config = dict(
    head_dim=128,
    d_mlp=2560,
    norm_place='pre',
    norm_eps=1e-05,
    rope_base=4400.0,
    parallel_block=True,
    extras=['capped logits'],
    grad_clip=0.5,
    final_lr_fraction=0.0,
    doc_mask=True,
)
MLP neurons of a small language model. Each row is named by its layer, matrix (up: input weights) and neuron, and shows model dimensions 32-127. Each number is 500 + 25 x the weight over its row's rms, rounded and kept within 0 to 999. Numbers have three digits each.
After each neuron's rows, "fires on" lists the tokens most often at its 100 highest values on Wikipedia text that the model never trained on. A number after a token or word is its count.

L4.up705:454499466465499509495518514495459509501510550500486488493475549466470472473543549475449453497518488433498536444497466508482552508511532520514512513473454497548499480523470522534506503498499436521484509434502479472521497525440516435504495494480468490500494507489490518547525498443485496494
fires on: "ly" 24, " be" 11, " well" 9, "ely" 7, "ily" 6, "ally" 6

L4.up1601:461488464482505497504464488475513533491513482485502482483497497524497504463491481516479506527516479473497497514518497480495508508491533465548498462502505533496501478489523532531512540517523496493447465480500483501516509504495489527501526481514460468465488485501478479484514452493491513508
fires on: " (" 47, "," 19, " (\"" 11

L4.up915:517483487520458502479509513501486501505492499501505504503543532524445465515500470509469509501495518516535513516483467503495548492492455530449500429473499489504487495528496509513537461510468475490469520541463462501471485500495523500512525474512497469496508504500499467504502486457465519520
fires on: " and" 37, " to" 12, " /" 6, " or" 6, "/" 4

L4.up789:492539533499517524495525466500493526489510494501532555560466464490512530493505440481493527464490531501493469514510490501484471489490494475529528478484478508441476499533523492522484466486512473520469518474551469476519506528499499472505469528488485519506564514499515525508478423515511515519
fires on: " in" 31, " at" 12, "," 10, ":" 10, ";" 9, " Fort" 4

L4.up1835:473491498472476495457502512549528531485524499529524517494514512547485482508512479498496467461520506531473472543501493515488542506494474511506492453492494514523538454463505521545475486489486535467493516484546491498513488485506498481505485491527500518487492499488503499484514498449467482516
fires on: "," 19, " and" 15, "5" 13, " to" 10, " than" 7

L4.up1975:482505491497506502486503493491529510517528507481514458383445480483459536491529501509422528516492503525503468541496490477478511511468526503493542499489506494476527532501515525534546479483499513524503498484514452495519414505549512510476498469486423493424492463491495491509463483472486521506
fires on: " (" 37, "," 13, " or" 10, ";" 8, "l" 5, "ous" 4

L4.up355:508558485548505525501487506520509491529559484559485510457490461516551485498544486465497512491502462518512490523487523521533460522515524479477501523539515556504552498476452503505515519449506514524485533522506502503502501513499520503510511506492565556513525501458466506543507557489514537504
fires on: "one" 13, "l" 11, "m" 10, "it" 10, "g" 6

L4.up1963:508472485520514510501522456480485488513486531479480503493494477504457510482506492486531500471473485481510495551494538510510554488478496488477485504502460500493553496521503469515529497497487501506490498530494469539458511480528528543492522504474487449559515492501550519499513525486510492473
fires on: "," 21, " in" 17, "um" 8, " of" 7, "us" 6, "ir" 5

L4.up502:480497547504499508538474508482484503507465522490514536533491505503477488491486505470527506518539474529494498485534539497528551486462502480451506503547507465523475518490446492452506476540522507496507491496479503510520498535487486472533508477482488516537533534506532545506519492483489501545
fires on: " |" 20, " (" 14, " /" 14, " As" 11, " \"" 7, " of" 6

L4.up665:484495484499534552492459492521463506470491504535492479547583484507460525513484464464520503481512495488508529552494491492540455481512527520523518513483529513490450460537507512485510500546553492504465468505466532442497502560508456516525470508506475485491493554466509517526519490530504489529
fires on: "," 35, "-" 9, " (" 7, "'," 6, "\"" 5

L4.up815:469500543490469492486474464538528476481501485485467510507501499487452494461511522542497535494494499516504528552528504517531486476527503516521489526502511523471497498501492511466526513509508436523474522554486541511480470466521474483484507464499522514496481473498487530514515499521546494465
fires on: " first" 27, " of" 7, "ing" 7, "st" 5, " only" 5

L4.up271:517491495476527503492492481484463523451476513530537553488538510479467496470512529491547470465460528484470503539526513459543481507517485506505507518521517526494481460539453518498522476492489518549511496459502488507501511500490520552506462541500509456501505506456478481528533467500517493507
fires on: " by" 27, " to" 16, " that" 8, " |" 7, " =" 6, "-" 5

L4.up2242:460540468499513501511497477526521504530527490471433498509489512531488506447490539518512534515513499482509492458515510456516530542523493563520526514529478533533522515465481487552503487520503482546461543476518462511487508549514490535478470500506555509492497515489478474499546477494509488437
fires on: " |" 65, " and" 12, "|" 8

L4.up2313:503512509507511492509500588507506501498506474518459519515483487507472479513499463465448488482527506509539521489517542500527510501492516486496509495414509566493508499507519517499522489499500519488505514536516515460476507477485501499490556509471518497462528473515478541524478475510491484492
fires on: "," 42, "iz" 9, " to" 6

L4.up2111:493439477476507489507500478496509517479474529527499493502478487512488457441507471483486538505528487482494514501526495523505515483475463476518522460481501559512474529499478546509493464536495496507462508540492536579485499527440466516491514490475523511545475466461457521526529511506469497553
fires on: "." 37, "/" 18, ":" 14, " /" 5, " |" 5, "10" 4

L4.up730:488457520525482513529522473500486510515445527499482528480499478500458504481520530488500492511465487506464492466524523471479546525492509513455478482500517499488519504495474498484494488504487544535514485478482468492513502480511500478527513497509504474532513461512486548484490507511509510509
fires on: "|" 29, "-" 21, ":" 20, " of" 8, " |" 6

L4.up1127:506524479541504493487487517504486480522470460494489507469492548466521483483460503472507510487483508536510456518497496530493503494491504498465538531519468493483492503479473501475491460485513498508502525508496475486504506495513501530523508439550516483526504493498493477471538535480468519516
fires on: ".\n\n" 64, "." 23

L4.up720:451514507536543501478497473511570467529468519513524461463462505541482486506481503538449497511499491520526516488514549481491460521478471552488489488477477547496509503507504444491528493500470497446463488500515489532539517492467524466517457487503480521500486492529504468465493466480498510522
fires on: " (" 38, " " 29

L4.up195:490519510485505510504515464502527519540500528516494472489524495487441516513503521502518531489493564517517531500542509515479494523539495487524479517491496473509489535528519499511523460537487502498524488457539489494521502512523517513533503472488555460501448467504474501520518476466499510521
fires on: " " 33, "." 10, " |" 5, " to" 4, "ing" 4

L4.up1810:501466476481504487500480510475481527536487541505501493441471542498494502495500517509490513507527479555518476513495493481501534530532523520499458487426487518492493506497490528507521474500498547468487510485490463526476501487511496541490490533465507455501470478509522502468465516526505494513
fires on: " and" 59, " or" 14, " to" 5, "l" 4, "," 4

L4.up376:534468494526497515517536479482498479485487511496500495505521478512503525474474475477476507461499496525529482503505465508502536526499537517488470470502505467511478514452529512478449482527522532477473485473516495473474516485528488497539514446458522449568522491493497500514510483490499516529
fires on: " |" 22, "," 15, " was" 8, " of" 7, " (" 6, "\n" 5

L4.up770:453524492537537519500487499502489502504474492474497485500477534555540474449493487482498488445470475552526538461476456484482488541523472500508524512528485500466508479464518495515525488500510496488522556522496499503507475481522487482502496505541507521475527429533514473520519509507458511516
fires on: ".\n\n" 84, "\".\n\n" 4, ").\n\n" 4

L4.up797:487501546529468492483509501469497458521513487528521502516515531518503508525519491495468508526496507518493498512494493482449488482524511513521500474463503549516504527507512516579516472479510500465502493535482516491487484472497489534458494516482502483471501465520513478492465489531492443502
fires on: " and" 39, "," 22, ";" 10, "and" 5, " –" 5, "th" 4

L4.up1361:489521478522537494545479490495448512505499512500551537470523490499476502482539499492486516500512500511497548507504429493425469469509468487471458514481467515453496508497523494490518510505435475486488536482548534495496535533511507498524505463554506509507487521480491475527498471513488492497
fires on: " of" 24, " the" 11, "'s" 10, "'" 6, " his" 6, " for" 5

L4.up878:513523485536518497495498518490491502497519508499459504529461469547521460526456505487499505482428477477557491457482484515518520533500423512508485526573479515489524474493507521494547470527507497487511506537516493495516464515468457483545470512513447491444547506518520486504509505479473502486
fires on: ".\n\n" 38, "|" 11, "ch" 10, "." 9

L4.up196:431507461550516455493505502504495502495446520510494505547426487545491475477486499512452462444471452536508507469486469518492502514505503482498498536508473514479519460499513510501507481521525478486506488498482497497534484447522494501502487502510538494527560481512499526496497510544475487509
fires on: ".\n\n" 66, "." 9, ").\n\n" 4

L4.up73:478481495475546484542480488547490500473475531510476530498530500526455487502502540499494492542502531486515542504517487487489505487489471509488501468566476497471444480515487479474497486537526510477495477530489483479521538516475486523465511475449468486484506513510490518511435516566493524497
fires on: " first" 21, "'" 10, "an" 8, "i" 8, "e" 6

L4.up292:475498523523492509526480510513540533505505520499544481542524415500485472501581519518514501504489480465503501522507480514492511476510520530500498485476480521511497435508521451533477460477478471512514475525483497460474497531469478480523521482505483519496486523458519582498497460436505524538
fires on: " for" 25, " of" 20, "," 12, " in" 8, ":" 7, " on" 6

L4.up212:489517490474462523496581490513473519506449528468506533531535469510478506501509490502528505464487519479477484488542478478510519534503460502506458494491496485491516521516525488497552492499496513477525518449506485502484508482479506493532478509497545521503556493554487424484494470487509531507
fires on: "o" 20, "a" 12, "ap" 10, "ar" 5, "OR" 5, "-" 5

L4.up1304:431494473534510489488503525500486524494506511522540524503554527489501468516497479483486493472522498486514467518502490459490497470476495493525496485542526541541490491494525472518494503468510500446488450534546534450513533509499497506534475455499502511480499508496533527493531494482448512529
fires on: "," 60, " and" 34

L4.up1905:500533487497490539512510517522503490545473540520480546475512517496463521523553481461478477494471568506539509519499487530490471476504510521468511492475476538506466492499543504519548486468498518516500515487457446484505481467515496479488486485501487506469538489490555494538510472480472496506
fires on: " to" 49, "o" 5, " and" 5, "/" 5, "-" 5, "–" 4

L4.up2412:500510454543538534502505511464498509554464505501474504473509478472502469484498460455430520493520486493481490506504475466476492536460513486498513496505496485516499491531503485521551486503469519464467492492552489484498510490530458514539507499494499515481489533519515495525490486508521534533
fires on: "," 21, ":" 10, " \"" 9, " As" 8, " saying" 6, "$" 5

L4.up1066:474516482511519509449500526521535485478512478483494520497485484497523466480503538439499511510483497481509522492525505532473483595481525530538529512494501467483540525501488529499493483463505448454510517464478515492520502466473500485546495495533506475477510479506478454551474515504489494492
fires on: ".\n\n" 22, "," 18, " of" 15, " and" 8, " from" 7

L4.up919:449513435530523494502513497511485452479454500502526501558410484512502466479485537502459464445461462537527495486475476503504503540514500472504510541533453543502488482488514537500510467525525486498520506491492472494525514486507483496503487517495534506507506490517522495513513524497459508514
fires on: ".\n\n" 60, "." 9, "|" 6, ").\n\n" 4

L4.up1126:513499510463458489497485526471514447550443483520557530482486477498501483497481545511470501470533505508458518506500493486507491507522503481504516490521489503507478535468443461500507513517520516498481475485468511476555443479506548512478494526530530476526473492511526556473502511499508495530
fires on: " for" 14, "==" 9, "0" 8, " with" 7, " a" 6, " points" 6

L4.up1614:524534515495498555492475499563508486493490465441498496495517511493464455554467501530479493483477455511484524514498505525497469529497503564467508513494488475510531523462514461494512528494534513508504519540460486519497505466465491518475485505503531522513507485487503474558453465482522426529
fires on: "z" 19, "k" 13, "er" 12, " |" 7, "n" 6, "h" 5

L4.up147:466498442530517508483491494468504439516477500527520490508461464494495452447457511499477484426454479517483522461489481526488492523550463483499514538517479530460498458501473507515523476504514476494537512511488526492528536448478478497517492495497490454522563493494525485475502517494440481552
fires on: ".\n\n" 62, "|" 9, ").\n\n" 4

L4.up2508:484520523493502501485451491521474471549505548505506503490483458561477480475487529504483466473499488532451506494465490523493494555480453523504512488483482505462480489532457514515491509525499499484502498504536498550513516464468523491524516519512480503506483501540488497465479433540522499492
fires on: ".\n\n" 45, "|" 19, "j" 11, "." 7

L4.up2322:491540522497491509491472520478526506501488480466518486450532492523526479468495455467502510478485521450523506502505494504485521528496518518478524476507506505523555534446474492495531432518527497462508500490502523502508485493486464515557476516463535484504513495517482486495496497476534512574
fires on: "-" 49, "i" 7, "o" 7, "re" 5

L4.up2309:454503433548513502511508488515517496513520490470461537507474497524480472504518473488500496525468531457520499498483499491493525532531536544486512507530458529512507462465493491535518482520493526452483488503458518495516544516446493482501513521502481517441513486489534533490534499494495495502
fires on: " (" 35, " |" 27, ";" 7, "." 5

L4.up2084:541496522481477476498495482481453492494519514524483453471508508488502504520508479504497523493450513452506484493518462507460447513456537526484515468464474488515470520504501471545505492491485556524476510525497499510479527516481494501513570527499463484530551520504505452497496479477536497560
fires on: " in" 48, " at" 15, ";" 7, " for" 6, " during" 5, ":" 4

L4.up429:478510488490504519511481493551511502529523504495514487459510538505473520495540527487527516485551516492497513494491475509478499499475499484505480504427573509468505489485498474511485483485467456471506477471504487487490508479509484539477503460550477494485465514479505465558503501508464500500
fires on: " of" 17, " with" 10, " →" 8, " to" 7, " from" 7, " for" 6

L4.up361:512507446525474526484532471527496473566519438514488472532479478481512510559503489491520540504507499421495469533455512499472510543483510537503496519503505516508505499503527502492476509482488484499529525505501521521532505521572490509494484529548518492529527485523515474524545510446476519475
fires on: "," 22, " the" 13, "ry" 7, " family" 4, ":" 4

L4.up596:508508524511525514513479470526451518541485528489466473483501488450468470481506528502485519482450523498536520529504476479487545551505525441515540514479529503516494527502519452511538491541518518494493438499509485496490474483504507489484533468457528479489488517533510493494528490528514493475
fires on: "," 39, "ath" 6, "ar" 6, " office" 5, "st" 4, ":" 4

L4.up729:474472532508475488502476522549504519513514491496470494501492463484492512490501506506508504482514521501452469508500513506503522482501516475524537514528500524466496471517514507576469460472489464520476519501486485467511503481487494477496505520490464515509516541495542505486503496521473553523
fires on: " in" 21, ")" 16, "," 15, ";" 8, " |" 8, "j" 5

L4.up1457:489506465527484454472518468491456491544541496482522520512461532482481517504500511488509491497493461508548509506506477546504481542528486556558494518501543506494508481523448485527514505513506447470497539522528540488487438482471515465471458525447508491478478487508444456490508525489497508541
fires on: "–" 38, "-" 9, "st" 8, "20" 7

L4.up48:505519479497499519497494492509525511499447513529455500562458502492475484490491512509464499482503467525499514552490474453512479528541471500476490517523463488490507487547504533469475502522523504473523491519495513467532483505516494518459527485509541462490442500490504547540530493509500461544
fires on: "ar" 24, "ad" 7, "ent" 7, "and" 6, "c" 5, "ator" 5

L4.up1242:513510498501502530498479500510530513456562521476472531540506490563469522488482457526483521457473475504464490524500490489473497454509471451515487535480530545510487468501492513496517524508511504529494566482542490474514501471486552472531479476558470482495430506560532489490510480547499528509
fires on: "," 39, " and" 27, " or" 8, " la" 5

L4.up1786:546484494505510529532521473514522540522472520494509519456462501492476501463441490493482557453494493531493500506520545553493519507515523522540483459447470469488476486476496517497498501498499466484507500497507502515492539522514493473501543476537514524504528505493504452497544500509512478505
fires on: "." 29, ":" 25, "'s" 10, " |" 7, " for" 4

L4.up1395:485517473491527488500508483483575507536477485528462495469509545565457535488549493495492504508499530503492542506508480513496434528508489504516489459473507495507510504459519497575529481501472504481461519469486442496505500500483477489524473489523516535479489532493461448498492468500510506514
fires on: " |" 57, "|" 12, " =" 4

L4.up1847:466487466515498518471526500513499560477520549502524488496501505490534494536493453490481505457505438487497497542539454530514561508492522497512496492487495508559502530469507467461476447531541504498446484495498524496502503561500475510518489485521474491520486540505492508521537474508521525536
fires on: "," 38, " and" 10, "\"," 8, "." 7, " |" 6

L4.up2390:507510515482484505500518504489493503528463523514474440488488520478507455472515513490466477493506478533484478478475446486502498459444510512475573461510498436512496512525473503489474489501536486530501474522472522525481465515521476491521558496485475479531511509526539503505531512507526502501
fires on: " on" 19, " in" 16, " at" 12, " by" 10, "in" 9, "on" 6

L4.up953:530517491565485547527520511507568490486510488526512522517513513551484451518512485474496476503496501519523491482492533527484512477484512491495490518410474511513531494529521495509486498511473534518506546547520514480505501510489471492525531482506476480479517533525490494513517472504501514528
fires on: "," 80, ")," 13, ";" 4

L4.up1834:455491517537518511493538501489480525502482557518486473502501477524500510490531482474495535487477461500479553506485542498490495480486517512504499514496478471516487491510488580500492499496522477470480545532508519450527476524485481509508497507496503495488513506456534535480479511543480490505
fires on: "," 62, " (" 19, " and" 8, " of" 4

L4.up1027:483504533500487514516512479529492520481469493504484515450520494479560504483530498467517493487495481495488486506511493531490512494477499486520506528509547515501513503535484515522517452516514504497469465503519494457500474496537504518538543500492504439477464489456484511499520500511466517543
fires on: " with" 44, " by" 7, " to" 6, " |" 5, " had" 4, " while" 4

L4.up38:488468459548489528498497486484520476512512503509513510517507477523490506501486528495485463503494476500535535526499512527499480481478543434504494550485537512498478505502469525449504486463532510476439496540459518474465509491482460536529510508524489535485488500438448522467538471501499505483
fires on: "," 24, "." 12, "end" 7, "u" 6, "\"" 6, ".," 6

L4.up1025:496507509509497497505547542495501481549499513509503513495514532454512498473496522495487474512497501514520534486507440533529518521485468477488501512508516521495473496460481519508524506488516490509548508514543514522491468530475510542455482510514481537507494467485518503499508478412464508528
fires on: "-" 21, "/" 12, "–" 10, "c" 7, "y" 7

L4.up57:455505485494503511481488492466483501499559491489492516456469456529453489470504474483468482506503492484510519510490518479508524468489517475511486478516525515541498494498502501497522486481493478568496493546471434485562466496482493502501562462516480507513465513487464492509497471539497503522
fires on: " with" 18, " or" 16, "ic" 7, " and" 7, "y" 6

L4.up134:505511493528542526515516535496489497546516465474543486518526516456467510480501525503536515486498485438534503497512465503452442547510469517467541515462528481490507513503489452533508511473491500455500503554463504486517522483527513495508531501545506513522485531485491506489464474517480513485
fires on: " the" 16, "ar" 10, " that" 8, " from" 8, "og" 4, " for" 4

L4.up1110:495485497506483522480558499473518500474522489465524536451467446515518508511486487476499551518476465522509502505503474445463521502505547471503526525468536475553522518508525495500512439492519498527500522521529514508483483538471515499517505502522481533479463501488508516489506500522450463488
fires on: " (" 18, "," 14, " and" 8, ":" 6, " was" 5

L4.up756:517483520492500522514522534473510495539520514563493531490472495544461509488508508461473510497466477506501549529486508454477460482515477519492490511450485469478499502531497510471489513450529511533496515499529504473502496476482488496479530487512492440492492533501514487518417463537449494463
fires on: " and" 39, ")" 21, "," 9, "." 6, "op" 4

L4.up856:492521469526510488496514492485460489507477513507480483532466495478488497491490532512478459433484478530535522490501489518475492521503498490461523479513502491488476486484517480518539470491532499502502486486491443513491501449462491510539528522509522480501511497495498570505501464538484501536
fires on: ".\n\n" 78, ").\n\n" 5

L4.up744:497503486455454474516538522520506509483502530485485491499493453481501472505514502467483518494517513461509553452501521502498494508489507479501490495521516473533498530496517497520516509515525452506449465526496494548516527464484517517497513500515450476468490518515490505470482494489488520484
fires on: " (" 20, "," 14, ";" 10, "ass" 7, " " 5, "." 5

L4.up1579:425486480509497487505500502510525548495510487473500494509515506494528505481506518534525507518483503505489514534505520499503459502491565549519529536509506473524534485535474489495503523505487479497529526515473529548487482523547524515516533512481522490536489442512472517481501537534497498521
fires on: "," 34, " of" 8, "ing" 4, " than" 4

L4.up751:484511558515513510497510492482489489507469506497501541495483518511517452492493486486482480441481508493515464520513507494466482537518502534534536485500473512512502537483513528496477543490542468505483483484506533485494538493495531493546486526463439540525503535494474508476463476446475499500
fires on: "or" 26, " of" 9, "ly" 8, "r" 8, " age" 5, " his" 4

L4.up1415:483502500487489527484460522522542538537539462513538501475483458477488501545517503462475542492474516478493511492504503497502475495531509525526492456520491551489480501514444521523526527534475478492501489481499522506448506461492513532499505525484497480492506494509475523507499485499557490503
fires on: "m" 16, "ig" 9, "it" 8, "end" 7, ":" 6, "ap" 5

L4.up378:490522520522507505495506503477504485493534523512534526498539480491501499527489493547472506491517512537490467485527456528500458500501500515506553498504507483473471528547478475527490525541484534488455497506424520456552491518451459493490466526521497528509455476499509495486484486509447490493
fires on: " for" 21, " |" 12, " by" 11, " to" 11, " the" 9, " with" 7

L4.up1495:493469480530508498509498470551460473513460488514476442493471494482499469499502494490474490507503456479486516493520488523515515508520505481498560518466451535456527549502532487547514514503493491507507521518503497513494553504453517447490511531510510503492506440478528475496495533441500536508
fires on: " |" 48, "\n" 11, ":" 7, " at" 7, "===" 4

L4.up1921:517483487538492487482537499506472477532521490539473517492471521507522489517473518468495487477447483525519536505495455516487506570471513477486470508535506493438473475503463483520498465502479494514525549516493435482482526495491503470519499534495484518489541459484546498536482488494426484484
fires on: ".\n\n" 81, "." 7

L4.up1354:456495471509490495505502480459463451545505503495495502543450487525543510528529522498507496510501493533487539531480506516501529558503524500513481527504491509425523496491499508497549441535463475484533496514497481488537492479516507515497516533504510456526516494529539523550490498517494538511
fires on: ".\n\n" 60, "|" 13, ").\n\n" 4, "\n\n" 4

L4.up668:533506504487490454501456479508502493497418508483487496456477493517442522486489543516457506496473473523491477494485532502511525522521503518541474535510491472494537464484511530501531517522502480491476474540532490494478531483511456529576490446480523476472519504503504483468479507490524495512
fires on: ")," 31, " Japanese" 23, " =\n\n" 18, "American" 5, " American" 5, " a" 4

L4.up1927:498507511459483491492499477453509497538516506513495524545480480500500493531494518462455524489496512479489455486476507497456455483524498507554450520469492459487511480527461527485510473476504479464511524512461545511561488488536520455445530484509505510488487505514502504462507482509531505494
fires on: " |" 41, "," 30, "." 17, " " 5, ";" 5

L4.up2266:527492475489500478517490506483517540516466486538505494476514488474453491533502518492515542499470498468457499547481477499542527517516472488530466542501502470509513478523512495506507512514498502448508494468535499520492521534537471483517494531489509490481486491501502497521508494505498520527
fires on: "," 51, " Japanese" 22, " former" 5

L4.up42:471495465489484480518509519491471444545447501461512515520456441511497513458503537526514459472484521547509496469485500478482448507506518490496461516509451503500470442456524530477526473552491488477526486508499506492508515465514501515495537500499547515521523472532503518463500510516501507524
fires on: ".\n\n" 66, "|" 7, ").\n\n" 4

L4.up905:438476487490473505501449511515480534490548493485497497519485517506468470451517477534493473503487571506525501508514495456475473523524523523464500475469503506501506430516490507493477499487510509498494502503501522531548513553552513541496522470500507488541479511466497512538487460468523482540
fires on: "ent" 17, "er" 15, "an" 10, "ter" 9, "and" 4

L4.up1511:505513525490532538524505491538489520506473525497510532485467512540521512454513485493476491533515518477469479531527502476496504554479503495533517505519519544521522455541491462539501481530514493491489502462477514462518488503522500473547459476507518444490471504532484503519500506523487520499
fires on: " " 44, "," 26

L4.up681:503491510495483522504484486498502518510477514548503503478496514500499504479544502504546518509450486521482506500515505487515503544529499508514502475488504491508505468520549474542538523513497476491507497510513516498494494540522500443517492500478500471532476501491504480531510511480509527506
fires on: " of" 61, " for" 20, "," 4

L4.up2259:477509519503501517496503524564489453512512526479495472503518466536508503496503561486451504510505525538487551498486491521473490529467498496480484454506509509465521495489481524506519477518536464516517473512494508514530515441522532479516519516513534511502481476535548505490496502506486473518
fires on: ".\n\n" 49, "|" 21, ")\n\n" 6

L4.up2385:556497551523490539475524511480478535497554481498485508499496482515471474481479505509482471520490490466506501550505493487441508529467514483543488509522504484497482480482455511502480510478498503475487536516490468498492497505532525486467534484447461511493468499517528478543493496512515444496
fires on: " " 30, "97" 11, " |" 6, "0" 6, "|" 5, "el" 5

L4.up1404:447486491509491492527527525523467469519514518487506468426494502546499484433461487507446496516501498559518516487516523499469506530528492522521476519462475547493505533471504493522516489513525485483494490493477462494514454516509511486516478471507472496474471442511542492510476519491510478516
fires on: " (" 47, ";" 14, "ur" 7, ":" 5, "-" 5

L4.up1945:485482515547517487513468494530456486552500502504464510507520465562489507483445497488434464510505505517459514546497486485523513498517507505525508510504465478508492524488473517463486500554534475476491491522501495527535536485499464499518520529561484512491538512444498528502498505490490494500
fires on: ".\n\n" 54, "." 10, " role" 6

L4.up577:499515503494492463514486515502483522506498468527473504459475509506425511501500543510514516522462502530463486523503512503549508492517519519534471487500485490518521515468522493486535502499504494485501540485507445490503489511501503548537454517519487500523503486465502509560511503472549503512
fires on: " of" 60, " for" 8, " at" 7, ":" 4

L4.up941:486486474501518535535477518550554484498521498489465559462508492560457520459527502462519501482446506515468519510506492497515501491477513496509542485543498490522480474494530487552514513540508508521489472477500441529515503497484545511484462504512481490497498561504498493500500502448520433481
fires on: " |" 29, "i" 21, "u" 11, " |\n" 5, "ath" 4

L4.up1730:453510445527500499510513478530475482433446514491518502561418484521512458477473524525487452445468449534520490488482478509482483517503478488504501522513478534487500469496517522499497470500514497497529489504504480475544523487491485509506475515491552495497518491508496503493509512516490508520
fires on: ".\n\n" 59, "." 12, "|" 6, ").\n\n" 4

L4.up1844:481516472536511518515501506529529494536521480513539531533524473513461488523519480488462509491498496491532542505519509516458495511510515498496502500497540507520506502506500467519515489448479498536483527522462490478496491535546472500487517480510490480501497516466538533461457506484524491542
fires on: "," 31, " and" 25, "-" 19, " (" 6, " was" 5

L4.up28:459505472544484474488506527508530449542500485497471508484484513554504504523471483535497478512525516552504520525491511488517493481489474484526505473536501510482509525503476520525529530490520504493512522488466498510494509527461536521516508523504535505504481496520504482496416457499495500485
fires on: " |" 40, " /" 17, "," 15, ";" 14, "\n" 11

L4.up1099:496466533530497523475512513502527513513520505525488470511506488523484500519468447509494515499485544527515531519481497500489530501505533511459526527521478514470500514498473464534538533502495467506468499466506471490470489498499565465526498480491459499464502470519513476471538530504501482498
fires on: " " 26, " |" 22, " (" 12, "born" 5, "0" 4, " to" 4

L4.up2159:507491495510502534476506466522499496540489496511488535508524500504474535499510524484507494500503513531525495509540523514486552520510531465519487518495534541480529500532471485551448490495550521478488442522510480511518474508562477481526504486488506496532541482502506497483503521462542473475
fires on: "," 17, " of" 17, ":" 15, " |" 13, "p" 4, " play" 4

L4.up1531:490515518565525515540458532481500506481495511500480480449493488512465499468476498551483473498498509519510483520505473499510513499506490484482531493481484527507495517470504512536459498519488483528489478499500488504482489519516495468558512488501484502472568490498492477500468483501497489495
fires on: " and" 38, " not" 11, " or" 8, "I" 5, "," 5, " than" 4

L4.up606:529484519497504488529532522497481480520495495467541454500520472466479508514514553536505475490504480555453496483458482558511497485439548496481462489534529488493535500507484496544530531470493497529523440484513484491517544528527538500452498508533553491487505465528430511490492513466498485526
fires on: "s" 25, "c" 10, "ry" 8, "r" 8, "or" 6

L4.up1804:476492471501465468463455483475510455484493521507492470520497496503475509503536507526467472424494472459472523513499470512478526523532517508531503499462495485547503483496507499530465514444456534455475536503530493473506510518461513516507534475451476502486482502514524512512514544438483498493
fires on: " and" 28, "," 18, " very" 7, "ely" 5, " highly" 4

L4.up1373:444497491466510528494514480493488480493491567476510517476481480459502475471521498461469485496471551498514475474549434449510502518482504505522519494520506459459499486505496540493487505510472497522504517480531499508496503482532475452511520512482496502479536509495504506548500531496494498517
fires on: " to" 39, "ly" 5, " fully" 5, "ily" 4

L4.up1320:442500463499510483497504497488496442536464485511532508519450472549493476456505539491491483471495493520486513481466498499484493554504486494493481528536476511488514478502504516515513475479539444482559501496473468472495536450512502481533499491480529507499530513516541509482504528512468483496
fires on: ".\n\n" 79, ").\n\n" 4

L4.up560:507487528507506560497520454506519493494491497504495506515540505559486507505510466502464469479526502507451543525480505490504550505528528539500470504477543489508528505475532475477475492459519507538503504514498467485461506567484536500536495496504503516508515493472520517494483514475559513460
fires on: " and" 49, "," 13, " (" 9, "|" 6, " |" 5, " " 5

L4.up969:481523532459459467503495515549536511522505457507513504525505477523482488510489503513551538494527513452539486494514493566544486503476512526490526502466505510482495500527555504497487496495515472509467506503494482493513532483519541492487499491493490540526539490484514507530486470539503512525
fires on: " in" 34, " of" 30, "," 10

L4.up188:505523504500470504485518487442492530522498516464495492501520497504478527506513467531509518463541513496528448499516471521494461498540532504512569529495509465511468561490520472498534512538456478502490464513508466478473479516522496484494500503472494513515534555527496498502485457509496511521
fires on: " to" 26, "z" 8, " of" 7, " with" 7, " the" 5, "ed" 4

L4.up1054:508474482530508499498514478483479562502493504534490535536471516535471481561509487487524508470505487491508479481516499495493544491511512480505482509478480502517513513492497458498488481506476500538484514514475507483489501522516490508515527505482472510512556458525526509455485461531555482539
fires on: ";" 38, "at" 6, " there" 6, " date" 4, "a" 4, ":" 4